{"n_layer": 10, "d_model": 256, "n_head": 4, "n_kv_head": 1, "head_dim": 64, "d_mlp": 704, "vocab_size": 2048, "activation": "geglu", "norm": "rmsnorm", "norm_place": "pre", "norm_eps": 1e-05, "positions": "rope", "rope_base": 1390.0, "rope_fraction": 1.0, "qk_norm": false, "attn_scale": 0.125, "bias": "qkv", "tie_embeddings": true, "parallel_block": false, "init": "orth", "init_std_qkv": 0.0408, "init_std_o": 0.00912, "init_std_up": 0.0408, "init_std_down": 0.0055, "init_out_by_depth": true, "optimizer": "adamw", "lr": 0.00195, "lr_mult_qkv": 0.7, "beta1": 0.9, "beta2": 0.98, "lr_head": 0.00558, "warmup_steps": 580, "schedule": "wsd", "decay_fraction": 0.898, "decay_shape": "sqrt", "final_lr_fraction": 0.05, "batch_tokens": [65536, 131072, 196608], "seq_len": 1024, "doc_mask": true, "train_tokens": 562100000, "steps": 4755, "dataset": "wikipedia_en"}
MLP neurons of a small language model. Each row is named by its layer, matrix (gate and up: input weights) and neuron, and shows model dimensions 0-95. Each number is 128 + 24 x the weight over its row's rms, rounded and kept within 0 to 255. Numbers have three digits each. A neuron's up and down rows have the sign that makes its largest values positive.
After each neuron's rows, "fires after" lists the tokens most often just before its 100 highest values on Wikipedia text that the model never trained on.

L2.gate410:146115118149150097116129128140143102130150168157142135154156167145138144115106138192132108081136204108139104135080142123120115122097133117136146128124143152115087129109099096090111101169131125109153139145143122110140074099105141099098161125179113102139090121054115158169152146125144123130
L2.up410:121122134164150155120131173101161144118128119125177110129117182151153139142147123122108117117111123175135163082134149177113112133133118107118128134109133124119142150118097090148115143096133149132137103166106139117146153125127138119143161150130134078089117102112134102114165130130107113073
fires after: ".", "\n", ")."

L3.gate467:140118112166135151125162144125119095124114094140137151108092149112112094102136140137109103112152126119133094155132151161132125140132111104118115142140091139134175142101140101125083135063132095129143158182147130172154148144093095161145134086112094143173132143134143122120156133119144158109
L3.up467:169119161127121132117126102099118051093142097162126100118123111149155101134134133117125108142102109084130123179086134105134094148146091152115137098120143127094091159120116144145135136120139139143110148140160139144153147162147081159139120147125136172092132145102124209118078171124128161139
fires after: " G", " g", " se", "e", "ol", "ro"

L2.gate136:153115081135134151107127099176150124147125105089156096097132153129083124141139114104164155140164107138105147171110143113135164142100135118105100172159099131109148135107141127127100137136090091132142130122158099144133147121117136171120150112120125150124112137156126094111096116180107109148
L2.up136:147143091138131150111125104147122141107138095160137151088149124128101106150156115152059118121140135107126128046132101142111107139136175148099109115113116103122110097190163142126139118180168133161140121115151155128174156103115137118116110136124174116132114128129130135157119160115202110102
fires after: "z", "l", "k", "g", "d", "ar"

L2.gate602:126100114122108134111109131160170113114100159174120106140123120130093167112134146140111072158152151095151118112091107129162093127123162119133099109122159156142178100114100115129139159133136118112136110164107123142122145163128141084127147106182099132074137164135137128155156123146134138144
L2.up602:126099133097126159137115180117140114168148119098141125114151121186113137126162140147123158124138114113094132145159118125103107151118128130120120130138096142115137152145159093130147180127106143161105109165094068153143129148118141154136154117126144124153159115142150136081153157138107120094
fires after: " Ho", " H", " K", "H", "L", " Bo"

L4.gate511:100091129169103169138125140094121157120143147085147142120139128113173136156156107106102163122144165160130123110078106140134164130139099093170176112131169130164145134098137140105080121141122096147138154136119194126121117144162148114100137141155124103131144116130148132134127123085112163111
L4.up511:138059091134130118141092124125105130149130143138148106143134109095095101129090138129117166102139149157131123124085092126177119141117156119135165127150159167148157105081119093141143116135112105126102140174130127100115120161133115105151156124157120126171140105087111135157108085128071139136
fires after: " "

L3.gate573:119136118143151132127133149197100159100128129100122110136124140164128106163136080129136122151120130139107142137092140134159129120076139125142168116147100112123093177129148122126100150213152113167078104169168104128110109109125131122091163101129169111099142132143133131108153166121111131142
L3.up573:124109117116127105146118135104172120130118132112123113142173131111138154177136121126162126099151099129093106122099167081140148163096131144148113168116125151106131130181162137204144159155141136123104159130132099135105108141122133105149096146138083159142150182144147094143123075142137158142
fires after: "s", "le", "mo", " A", " a", " S"

L3.gate288:087117140128138134157103146141121152162155162107124107106131121167117127128119092133106114110149130133098064118109144143100097076126123104135093170162095113091086140138138159105113136086084103176135127115126156102095147115116154137144118103143133110150065137144145109098097097080160161095
L3.up288:118144130142143127120121113144106177113091126100132079129129136123115108089142148114129122131145101138080110114157087142113116103086131145131152168158133090112065181081164109119169111095094130141156128134132121119132155125150150136149130141103119120133101141141115144096111172099100144115
fires after: " de", "t", "cu", "a", "ho", " De"

L3.gate208:074120110171153147130163104134110083126105115123123120130123102130114106119144141105128129136160122104116140129153135151142100113141135119096143120152163114120169120126140144138075138156122112134109127148129135176119174114099177131127156087166131131139110142136099126099080125118154122134
L3.up208:156131083116120115095118144110139118110147113155107110122159101112103151102167143131141118131133173128105125107139128104090125076168110119118132143137128161092105143119111113162139130124068161119094148159080191128126118057158147127131126135137117137143114140108166125082161167088181139106
fires after: " P", " p", " C", " ", " G", " Ho"

L3.gate180:126086128170152105145109147113143088152137148113134110094127128144146115155166162119163132113168122118112153142117132122100137138144156136105130140146094130113129194155116128139090120129127103129117127143161120165101135179118174149128182169138142153148148168156102117117124093082089154095
L3.up180:079127128159150127144122105146125120133132121129117119111133124122132163138120112120152110091166142126158125131114086136122132116135136143113132143116172103144093118153159102072127126131096127181125151154114074138127125093117176136115149125127154117128090126134141095136074154112136147149
fires after: " E", "e", " G", "vi"

L2.gate376:154094104141150126173143172109149133141136118112141154128153133104114149114094113112134106100198181152125117131176184119146133132185138089144143167133080143104120164108129144152058133131136120140189145108096154074134149113138083127133121127161135101138076069093151108112148140123136109123
L2.up376:090139097070155113161065145117127131147106127104154140140142124179129161135081121135109121166099087163110116151129118133121109152121131084156126150105098144128152116098130159135169166148148109110162131148109111077128138130142113101132116100122127138128089122077125106138148124070118091121
fires after: "-", " (", ",", " con", " to", "\n"

L2.gate418:128085137149156129129076091108108120129111119120127159170083093139160133147110080144127101136137112114132171114124140095097139105071165150120106115107091136083143122138146141116107136121109102079134145178146129106100122132129160137128139118167115104133096131151093125110132143160132149145
L2.up418:121131136107135112160146126129144141139143108082116106121120174111137111170059139097137129167103142162100077086149135106117156170105119140101149142068118134118151142131140145133133154096108121109104110142136110138086148141124121124164094120106105135136093082132160158177144096144111084150
fires after: "c", "D", "C", "re", " Com", " C"

L3.gate677:116166115155166107113113139122153136126103143146094104166132111091132137120174155150129114133172113072131075153138108109132127167167145118122110145126102101106118143135153128136149113101113099112101130136148133149104111116153137176102136166124135109169139145106141130114162148138095080125
L3.up677:123142130127145108125093107143152098123117158113104079155106177135115106110148107128139142138133109147150117107131113120138102115163199193121148122146116102111128130119105196139116082172123149117118130116129114131124124117151106122117131149089153125160178135157148058090128083158135102111
fires after: " ", "-", "ar", "gen"

L3.gate291:109113112174130090150134143112089122114177105125050102082145122128119124168079120119117123090139133136118099117132165116097141152140121100135081129120117182088126109142140137123102119108120091155128145127131115098137125141160114115124080146181138133155150109111146164173101152130082117141
L3.up291:125124140080133113104105124140123118104132105158143111145118141157124094117142094112115155137163059152121125155105117085113143118116120093159180143109118138154113179111146115099119164131082153182149143133104113095144117138134084092087164088114127173100147141072107164108157171090152115136
fires after: " to", " re", " comp", " tr", "s", " con"

L3.gate407:106164098105171093106136087127175134120136129086133090126136131097126096152118103122106150100126140131120174153140109111107147134094114146114156152137109158108152134131150132120135155146119158102132117156140093180139117111105147188106131126114152126143153120147143128111113161119122134108
L3.up407:116145118121095097130122123106151154107187138080109142122139096143108094094110113111150159109145148150143105117122145138136098124122162138125159124119103110135176145092130135138110144156107115131156131079090122129162184117133142160126105169116132131154115118137121137075142141116101165092
fires after: "u", " c", "ed", " Sp", "c", "ri"

L2.gate274:166158157134129120099156140129142090122159136091116090153132110117123096146162130096157125110081161101112155165101142148139120151125149116147142182149179175174150094145134127142129170111125189127148158138161088094154130127180126126118119099140117188145149129130148131117116155132096167144
L2.up274:173119131129134128099160105162109119106122154143136135121173142122137128106145099120151155128110121148148140130155106104157168131105159100156120130117149107170113133108128069131132103103156145113123143080119148123169145156123126104133130143102098164146111129136106160089099126134138199160
fires after: "%", "ven", ")", "g", " "

L2.gate498:149125100152085115115127136105119109148164176160128094158129124127114098143110149122135131117161142142140145135102135110131126108062158110111118134101140149143088156114146107122158120107152096150153080146152112124147131121138123174137134116100142114077109124141151082142134104189110081108
L2.up498:111123147119118068162137104112133137119158144110102142091109114130136142135119136128128136121138126093119102104130112137092134100149109165151089104126154155124153134167116149128146119185135142136166149115099110140112107148095163133123143101117146152151120086117131131090104157110138087141
fires after: "d", "t", " D", "D", " d", "ar"

L2.gate445:082126117161110153170095107133110133157177122155132104126125104106099126169116065134091122165142169147119144108132135165172138088118169149116074121145121141116120090119161134127125158108136127119128134165164110150068110121087155157130149158145143133118124128133114129141111086139145151099
L2.up445:119074142140116149130151138117117137126151138142154157164141121057145177147137165121171111112111099100126124143158109150140100137106143115118109119143148078150104154088108088105127128067167075178073089107146105162128105132103148133178155140144152105122128092109143136100110124157114132121
fires after: " J", "J", " St", ".", " D", "ur"

L2.gate192:127112090138117134108128135159173093145129124120146107105138132125149128194129134105127133120123164113118138143166075125132137127113090127168171139122180116118128124114142122124173083136114159121110170161136134155080137165106153104144133118095103139129120122112118111126063141096135090129
L2.up192:139104113143115073109150109145148106119109117147141104163115118101146112154150079124117100107109152119135135110138108135082142103131138127132123111143130104130153188109102116159116119160115112094153180093145145146138144104101120135125132131095113170102132119133107143118111120089148102148
fires after: "d", "c", " D", "b", " d", "pe"

L3.gate189:109117156158143103086125125117123118125070130094071067147122149142165092135116153131168105194124136156126087129136179129137120158141168115140120116122130126095099099128094141111148092158170156141127115162155167162128114149125112173111142155141112111122134141094119112132154126102139149135
L3.up189:108125160203149108154121172118146127107127149127122076144146141109147149148158156136136158123156133140145160116177159133163136152146132120125105129114157126140156138116120120121073117165110118144143163159150107075139175141144140126121136142088138114081117164138112144107127135142133133156
fires after: " ", " I", " E", " su", " O", "d"

L2.gate210:127137125185130130145128103134135127139130130147102131140088127103128147142112143167102118124108148125144117116113144128123129089123172148114118104150147147158073111129145145117163133179110139121092111102178117179072142138135119129166143134117140154146115165124104134146134105112121116094
L2.up210:143121102141123167080126132122108110109126133132145125113157152101138096113106100122128120130141114095143142136107111139104150108102162123143139134121172128117146118118121119097125133123190116152117104134133141159145095126106173134076105144147141111086161131126106133127175147114147150159
fires after: " D", " St", " R", " Dr", "ar", "d"

L4.gate657:148160150159152109130146110124141139107152142138089089143165144120133123107106097107149075152112119108141097113111156129085160139121148098121096133124161129115097130132112107113091093138097123121124128171130148131136092120176103165171130135126128127105125097060079127120106139119096092111
L4.up657:112171141175132124092149104117163102123130126105100107158109130143130134134143096119138131158110109138133117121146094108109109106101142107131098130149136080093126145099118088132135123127156123110132114146124119121109133156073116124138126119103131128096168151109158123157127107127165122087
fires after: " S", " ", "s", "in", " E"

L3.gate697:122114123127102127110152110131090078136130126057115103129123094100161110140120141145139097122151160141136134086110119116152087123101109128143120109151105135093140133121095108154135146133125111139133105163109125136112123135130168119132124125155113104105130160169149079126132102117141115134
L3.up697:122132163137141174138111141132157151188100103119142165132080149119134147156150146124146160141126110129156089123159131132086116109092134118139105131140112096113122154115175144139141111134110164096163128110136109121107111110102078113119104110090119122161111113079129142132105163142130120142
fires after: "act", " the", " P", "on", " Act", " in"

L3.gate357:083135139123157132145116122136084099117106140122107151108136116109129126126157111136137113115161068146114102126112143089096148109126107128129161140183140145079089124088125129088137133152197062127122158103145106159118150136134164127121162091164119117097106139106099105106125116179141081110
L3.up357:091122137132136153137104092166128113115114122123154110127136144122075126125143133132116156093123114178156108162152128129144123108103157127152136135121113099115084137097140141116083078114147111091150103073134111085173113096157171108169131092159093135098149155117137170109131112178094122140
fires after: " 17", "la", "20", " 18", "d", "lo"

L3.gate665:128118079126146136147120133135117113148103178176127107130123136160143137133108085155161174067178102131089118112127126114096109106130154104103143140137136094148108137139144112169141123126094073158170133158134131117105100149099138120109112098152116130167114141144177117120132133118166134123
L3.up665:083108114159139164172099105083103117078122160157137117182152136123154116095125120146140137124152155116115099136102126111136134086100157097144078082114133132151101147095131144141128131136190110123069155161133092113068134104133108086090121127175111096116143136105126127127120096154096101116
fires after: " ", " a", " on", "On", " On"

L3.gate278:111151133158186134118148117195158114113107123140103141124100139108123074084176104123123141152100152142174107162083143172164127125132140111121101107091172087120169088133114104105090141176164124110177130155166140135142094134132118130142132137131174129128155141121106122097127149147142162095
L3.up278:134109146121104060105141136129172098070122132128112119133155088147163143131107123160134148098095143114091128098188117107096101144154093130159096157143095130122102106065114136133105122165150135121102144159104143139069105151132118122102135081101126146139137132113172112123131111150140120132
fires after: "s", "an", "ch", "in", " T"

L3.gate32:098133134132137161097133104147097097129132126112128119132120120164130119140116139135135144119144140172095092144111150123089123154103139096106120157184124144102114102151104142095136145191116131160075112129181100150129149168135135124147114120111143126073129153084159121098119146124126094149
L3.up32:158137078157114159179092109128140112088136113165134134139141104120143092119144113121136119133172135150131111104111134158154104137130100107097144122140152090148152145115153101124146111148132130136100136147126164115127083090168163121127170124160124122116102158096144115124115128137135125132
fires after: "20", ",", " 19", " (18", " 18"

L2.gate365:103148159083120116157093161165135137113136099132152107115129137135150113138126151153140094136132141158146152173108104154113152154129117113145126161101155127188162106124150152170146106129085124125119119121111137091129118141147128111111102126102170133127120125098118175122110119102130139078
L2.up365:135150122122129120136139111135146128155165113130118141085104157112121114161079143114117159112089120123142135152125125150106151138158124151128137139113164084115097125109131133156133102191154152110128132119165098158131106095123141117131131110130122138128174113092106149143170132098113126119
fires after: "d", "ch", "ri", "p", "it"

L2.gate514:134151155174144129135115145099130134102120131122100143142124127147129163094122104117099088176115139097189143150128131125118144118132135107095141105115149124155128126074145118150094152100118087110128191139163168077124101083146134111114135151136088134122155129112127077155128119136118136119
L2.up514:125148110167140128102111143132112104160138136115134127133124126115103131141122139091095133141122123151172095174129074133131131074144122137088113110138164111131118106135145117143117115106079119146134114121167140131153139126092119178162121127088147108126131128115131139148086133143167126130
fires after: " ", "-", "ick"

L3.gate148:147178134150107099118102129156172146108111091125113121110113086168115113149122116177136122104138119111125127123122142154133095095091105127103127121138119123149130115135120129120083115097143104139117140104161093142117136132110090157120132109121161120164162111110082117140124136099137126123
L3.up148:158129112099135149166129123128150193147096127087113128084164156143146151133114153137066137144113134103120084113159136120127130124070107138163130123141114120129187181141125135099098164146120147098134102099170136138117144160092146126125123100143166148106129108134133114134139109101129116125
fires after: " Su", "an", "o", "us", " Pa"

L3.gate347:125151164145117133098143120168160064104086104120126146100094097101189116105134085151104119147124120123105073183118127117095133140134141119112121146125133130118138116114135149102105155092142087113134154162177152138127144122157105093120141147182128116116105155088093077129148101100135144108
L3.up347:103119141125137138126129083151138108147096139155111092093133052115113150120179118102086140142140132165148143157103081125126120144119148135086145138127125112122112101127155154137111122115078101130094142105136167105129124110132115153127123128148156073186102138099130143120110156106109127163
fires after: " ", "ne", "en", " Al", " T", "n"

L2.gate104:128141099117150120136100158115171143140108122170136117111163090158128149125169137161122166135144113147087063140098127092163159150153147146152170092115122091119115132160159078139144129133159108129102134141133103134093085120112150124126132146086152103172078164108161105126143148143099137125
L2.up104:108119138127112125144095131147135128087151105164089173116133116145112132109083118076118093141116146138103097107084155160128149160158141080150145162092105137153097078135145111156080135095121154101088128103148142136138075106148153122091115135105128132186120134148119109117113091118090184087
fires after: " f", " ", "-", " south"

L2.gate244:121103082114116129124141107140143168119121126109104165152152151152132121099117125135105186119144151149140150139110162103135107175104107144146113095111167150142091132082119118096097101167124120152091125126172125129156113137154099119152155162131117137104094164106130121132118128115134068143
L2.up244:166103132174161109144155140103157171156153156150152124152149111137151184120090131116099128131156135172136131130094143126132101106140177129105122139130135119116102176111118101115093121133148097110181125137116149135121121085107145150133119093156143097127075115105144127112141131124110150109
fires after: " ", " in", ".", " su", " un", " by"

L2.gate403:170108118169072157114167125117124104109093123183097134144129146169129117129135145107105100148162135086124101159124159131119121088084144164146151146132122099130156131119145105120115105163066103103130165181202113198142136157143162154137133097123125131147124137092130103117141140124137088141
L2.up403:161124140167112091105141145131127114125133140119098167147133146086109085142118118132161111133137120113137139105108111121125173148124147137125170098108157111130178127152133110099106157147098102171153167149185117121135166128105125122114140146118130128104097147124140142115140139150112105153
fires after: " W", " w", "W", " R", " d", "d"

L3.gate683:082133150164128145077124152142162133135148129141161113107154135162099150115144151136142149149126108165100106180168108094133110166130175114130137113137078152071140127133130145153118163113074129179146103137162129142103133154150144174168149129158131155089139161092116094119100093132111097088
L3.up683:128157113132133149121120144135135118109149129131113112132140109122133127061161158155142149108123097162162090105138157119144152111131149116136103070170129136137081113089138154133127077145143098125109140145077155133128138087154135118105107125114118098086149108113112140112136170140130142117
fires after: " U", " (", "-", " B", " con", " A"

L3.gate695:125109179162120141158113108131133137107138135099117110081119101125128099129143146132116126098178074154107129118128110134114119135098136113085157127112105112097128128121166126143137171132090134132126116140124077164081140133182100159110138146161129131120133134156144102123090129156091091151
L3.up695:100158163162163109100128100116160096160144111141106137127131108151122091127155122153152139105083092121164147119119164133138117153112129089132133107136112107125106137138170144141132139118135173119083107125093116109108097151154110118116121157120129151123175137125116108111163128105058119088
fires after: "-", "B", "le", " se", " con", " Mar"

L3.gate182:166194094098113140123145119146176107123101114113081122074137122127112115107134126159079144113110150130127076137136119161135140128107108101143117127167145184107092137125127117087131138143130122155153185104098150159133141119125106150153143126125106118110179150136127138147106128128165116135
L3.up182:145168077124096165133120140138138116138150133121064146174080139147195146168105109094147155146134140121142099082087107097132114138157123145153127111160120157120058121141110122143136136127113107137140144144117131170122119120085087120147099146120135134110111143102088148172140134164125154109
fires after: " d", "co", "ri", "bu", "li"

L3.gate214:153120113165146116123087132159118115113123137094121121078146144137082105131149146141140122115156130117142115130151093156156104166114140175122104153111124140123096104125133147097138152147131096107148123142127123139128145131133133172151138157149130122086121117113144085140122150132144170144
L3.up214:134117127141128112108102155102124073093143163113096155110128110140123157166172137129176124100140116170110137101094156096128068153147124146145108105134100124138111100111129173126144110138120160125109147154144159126133127154112145064119125133145132176101135146128070123152100161140109122103
fires after: " mo", " ma", " g", " co", " po", " Bo"

L2.gate164:132123103137119125111128156105136096111113109079126100165115150134162159135107161103144105143158137107124124170121104167150133161114121107114137121151147123091126110111099152112143134155149116126153135142128132163162112151141154151107143153165094089136124153109118121121158140115121137063
L2.up164:160099130136158107087167153095166099172137164132145085113136128139124170165139187149132160120163168157133095130131102146162126146144090115072139092133112147079117125128156103128147118141108146164138103159119084154129090163118125150128104110133144112133138137106126127146113114116126132107
fires after: " Bo", " Ho", " Di", " Po", " Ro", " O"

L3.gate110:117126129145145086125128125139187129144147146138091109175136133120158121159112138104142109160101180160149149133162105210125166160148154160108155101124124106140122138149136133120144101122120124157086127148089159162143097124103136111102103158137128129138125121115159111096150148122112141126
L3.up110:160127135083107119107146140129160124144056124130121147137140135143131179119109144163165153153137144125148093072139134107134160094150109137164142149127137119135144162116123131101125072139115134090178164142124161156121133137119124127148128096156112143170061117078151171167092130102180118133
fires after: "s", "ed", "re", "ce"

L3.gate115:113087189138135167163105158145102091142122132144161118126112089100135133120119090147171146180138156119126115135102083106137127145121156153138140147141181089099140099108119089095097112137154092103120164132120114151091125148136136140176135147162099140158106138109175124163154106133133083156
L3.up115:077132165116135131136155086135120122094092118118132148162146153120157132134107117120105117114158098117148139121139159105136133121104130141117107116151141074106125137176137157128134142091096135147157115118089153140135121113115132129147158135150098150097140141084156135135152133137124143164
fires after: "s", "as", " Australia", " Al", "th"

L2.gate325:079130149108122149147079132135095122097104132118141118141155115151113144104213180093150104169118105129132133169125161140146107126161152130210077142138112163111126115135134130134130176140109107117173145166125140122115143126127110144133076124124166107154101078113103106131144137092128151100
L2.up325:098103148138142102102105165146120117115135206093144111160122122135139140117119128144113106110107137113095121120162134109106162173143146103116125109109113149134106123103096113123148107136096141120159143133131109094118110108145110139145126161111112126165195149126199127105119097088111168100
fires after: " Republic", " count", "op", "•", "our", " "

L2.gate631:112095115094140133139158125106133111192133171133091103142140148143173122126143115154127129144150157109112152096096150150150112165142161119109121143132083134157149145156124152124112121144119135187116077130075097164134110130146102144132126082160132073082155120092157117163128118135140131130
L2.up631:114087120124156163130118125094133131147101146134194157144151127126145141150120145101148200130126097099134118103100112093110112118130111093105141119118130134166163189132165106101096113095137090114126119155137158124154182124140118121130098133160180096141097119096096139137105093140121102114
fires after: " 19"

L3.gate287:149152102142158105154087123130164100098116118129120125140085119111112096146150140145132138113120176157118100128106127153136092146138123141137167128127114122128087131116138103123124101110110148135119128133157160108125143137120147135115131127144182151150125134143135135107149160128132085113
L3.up287:142172153139124087139155122158107191124110132126121175123159142140109102142116092132123136103138118159165097125154097121141156096152116141131083141153115071130117155121140107125119130122123129129115148097150123108148136122195120137082160133134163109123100110115100133109145138162091153146
fires after: " A", "re", "c", "ed", "th", "u"

L3.gate371:119138135149113135145097138164144117128118132095096126142112147130150112160128093135131145093173112131120116100096176092131115145101131105125177104132133144106084128099128112127174183149090122146157099101153110094148171148153110090099103107174125119146155161113093092135114110149108159118
L3.up371:120142109060139163132079125152117165128121112101124154122132137115114147129129121146135137109157138156120134100115126088108190111158109095112147121116120139142100160117146111128138151101114146134137147138100117147120157125133107114148150118148141099140115134140102125140118108105156073104
fires after: " be", "ve", " do", " imp", " in", " wh"

L3.gate609:115151058168086127127110133118106075128153109158152106134170100127100108130133140143152133182134078114103081170121147123144107141148155121133145130101135119103125083121100170113133132120164100105143115132147146123088133135104117135152124120113085104099129150116110106116182166097147135134
L3.up609:144116106124091093121112132173124097143106100145178103145129125101183111101100146189149128144164076109141151150201151107164136166126107094128196107144128164134143155133151140137153120121095139136128116129105147145146123115133165108153148145104109102109099144143115143137139169104133140145
fires after: " (", "|", " de", " |", " Col", "s"

L2.gate452:090144097143125133153105114105119120106166122136125112124130128137125114136145103141130107136118129140098115156098136140106153084098160145093115110135148142133131126165138097123094156132106101172109136151165126157066086072148138138114123132141175095145147153149122090135095118127134118119
L2.up452:123175091112130136146101098116126146063130182114135150120128137110148161112143115153131147118141153100168118106138127111093152077099141113132121103099152109140110146169149139113119121121141131106115129121124163159127157092129141092099156102176170098149151117124115091112131123121149150145
fires after: " ", " G", "r"

L2.gate103:143130122143157139117115191104085084174157158139160111141124136114104095111152147134160153137176112094085105152130154129086143147121142121129150104132122111135131137141106133109142122124107129116136094145135126126115146131169165147154103136153135076138155105139163115120116087112137141102
L2.up103:150129160154109137128164162139190132112114145156191137137162113147158094131141108122150131143142146152131111125123124119137075096115159185108117142110148107139120134145165102099115141170114119134104089142130104146125114118112109143167100103131130140118101094118152115118144103134123083114
fires after: " 19", " 18", " third", ")"

L2.gate416:146161103115128093098099146123167122132137134115090094121108059139168110153141137132166122120147123090121118138123161124149148077133138101128111143173144147126153141075145146123119123125140122160181131153060084122124097085158139147136163078124114138100154166128111135110144126138078133075
L2.up416:146124079127136135147147136132137058112151133127142114121149134145128150106144147116142116128119135131094099099132160098160104133120080099100122085102084175116132144094131165141129143147110134116113157144124158130107140079134120153182112129145149133105156111112109097105126074163139111131
fires after: " Ba", " Ma", " M", " Ho", " Bo", " Ta"

L4.gate600:116130110118117119149155131142099138144110122114127132128128155119129125144095163153137156134116084142114128108127100139180115124071112147179098139124147112098134134124158090108145121205155159149127115118121086097131126174143122112141170110140109137090118126112151131161110150141105127146
L4.up600:142106123131142128084113121108170087118129145137148169101138170181143125101146126112104131135121139126144130074095135121156149096147121137120140132096134108112148155122122154139126103111141150149134144117132158146147105088110141110121120136153122129148110110137122149114142088108182134145
fires after: " E", "la", "it", "d", "f", "c"

L2.gate447:133121103109117111112115122115141096121141123160123094115114128142075129162182144113100115194168150144129151154141106132123129148048162133101123138112114137135118114135154119147156140122144139152075135160181091156111079114166160095061105127130135141125142107141107132108138140102141144134
L2.up447:148121168144154099145151129138108114152142140107124140111119143126128118171120090132140128118109126128128098113094168110162154110172093104095146123130152111141137139131169108074165145163131149120108151122130138148144119099086097111164136130125117113155139093126091125110109105121113142156
fires after: "ri", "d", " Lo", " C", "wi", " L"

L2.gate235:112076107150132138100148115116101113132135107188107135142131108089105105167081131109124122156097195121141110144150138117128103108121158155088145136149188102124099107169140106127146111137119156140107131147202147127150120090122155135118150158126142126176092131123108107127113111184131121126
L2.up235:131134119170132125114158143160104143122127116147133137166156109094121129152129098104116130097128142132098137142099136156121167106089134162088106121135157147135100136133156118093140191173146162117147106165158132137143093122110153148130125132127175149159139116110131138132148117104139121102
fires after: " P", " J", " K", "."

L3.gate308:129141117110108152111118076160087125125106144187114140097113124143116132133153132142118095130081117141177077158112117135121185105112123127121114072138108106124100094116139126144085150140159097122133114164117115129106169130125134132168103146128154086126125146191119134124125154138139174138
L3.up308:135153125147096121145145167117125095130116121171132090159069115122153091134108129089118116138129124041116122137129093116150120170160129149124137134143112097117148128127135156141115107096187133124138169130117122203109135129129131080117140107135130143146143159138109169096087147162114111148
fires after: "e", " st", " g", "lo", " G"

L2.gate228:108129095152147092132117118133118090136116148124146075130133153142094112174113120086138155142160110122121125125096123158160165161134131110113149155133163144129111140147103102113151140142177125129190149129168132144124136154149124121121145155181137132150160156106146110157134138132159165168
L2.up228:159121109164145140093153136088150119113136127145125125157147097129128150140105122095148095145180158125131117126144120141114126130168145148148120130157154137158117106152092116151115099099108128149183134122139113126146091182082142100129108126123106101124132120136141136109108156138159141131
fires after: " ", " mo", ")", " g", ";"

L4.gate452:119141082138151170102105118123141100096185118101125101123123132066113096111134125120123105142137124146114116136124161099161154133099150121129113094112137153121197101171167131147136167142127126152157103183130121089134126108114097144123123096121125126068143136124138147087112149145154123077
L4.up452:135150090179126125125121181077118114113142146147101166138149133126143108130169132170111119158123153118145132186088131105113095145096138107137151100159138165129125154145149141152097143111139141116170103181133118149157134131112181094145080098156090120119128128091173093133113168134127152144
fires after: " ", " N"

L2.gate565:122099095138125120144135171115127163148137097111137116126140157183102104176102176153139168133125142151101084151141129147166109127132149098117135069132117137136153150131152125093141075147134174130132071115150107122135135155116113149166146093071078140096102151118114114157137141122087117135
L2.up565:105152110127153140137107155144136136148114102156164132109142098161174087130125119128134143139136109156135087121133151111111096133171154071121100103128086088121146114113119154118119163126108126150088161091106165096147106113121128121101095108118067104127120158104145095118121102097132113099
fires after: "–", "–20", "–19", "20", " 19"

L4.gate456:097137135151134128090088098153137109147152130158091123127138122161145131101122135190142128158135142122116124162141117078168175165083157104110157145131153136147104102128113113091077105138100146107151154125143156130154103125135098161137163109145112128120119143118112178131114152113145148140
L4.up456:090146077142106088072146154139115137126147110112101167146111126098099151167103137153107164134124104145120130105141179112141086137155133118121128088076149110115107090112139107115145132120148072173149127111162109158112153107134112140108146162123112123114146191110154192150114148122112087137
fires after: "s", "e", " S", " E", "-", "|"

L2.gate24:139123131101156193081134153134127104121157120116141158203128168124169107128134171152077132157133171140181094133119118132145135086093123110146103096112154114109126143155115118091144111142156109147136075150137146140157147125162153111126164114145148128136104145091132113136148153106180127095
L2.up24:118065127122143119156124114128134137180122154136141149145115102095140120140145114104136129138083131175111143140081138102144127153165137133176104094135112097130126148068089108139140124081136117112111129140088118161096111105155103101100129146140116090151098145070128101127122082137115185110
fires after: " ", "\n"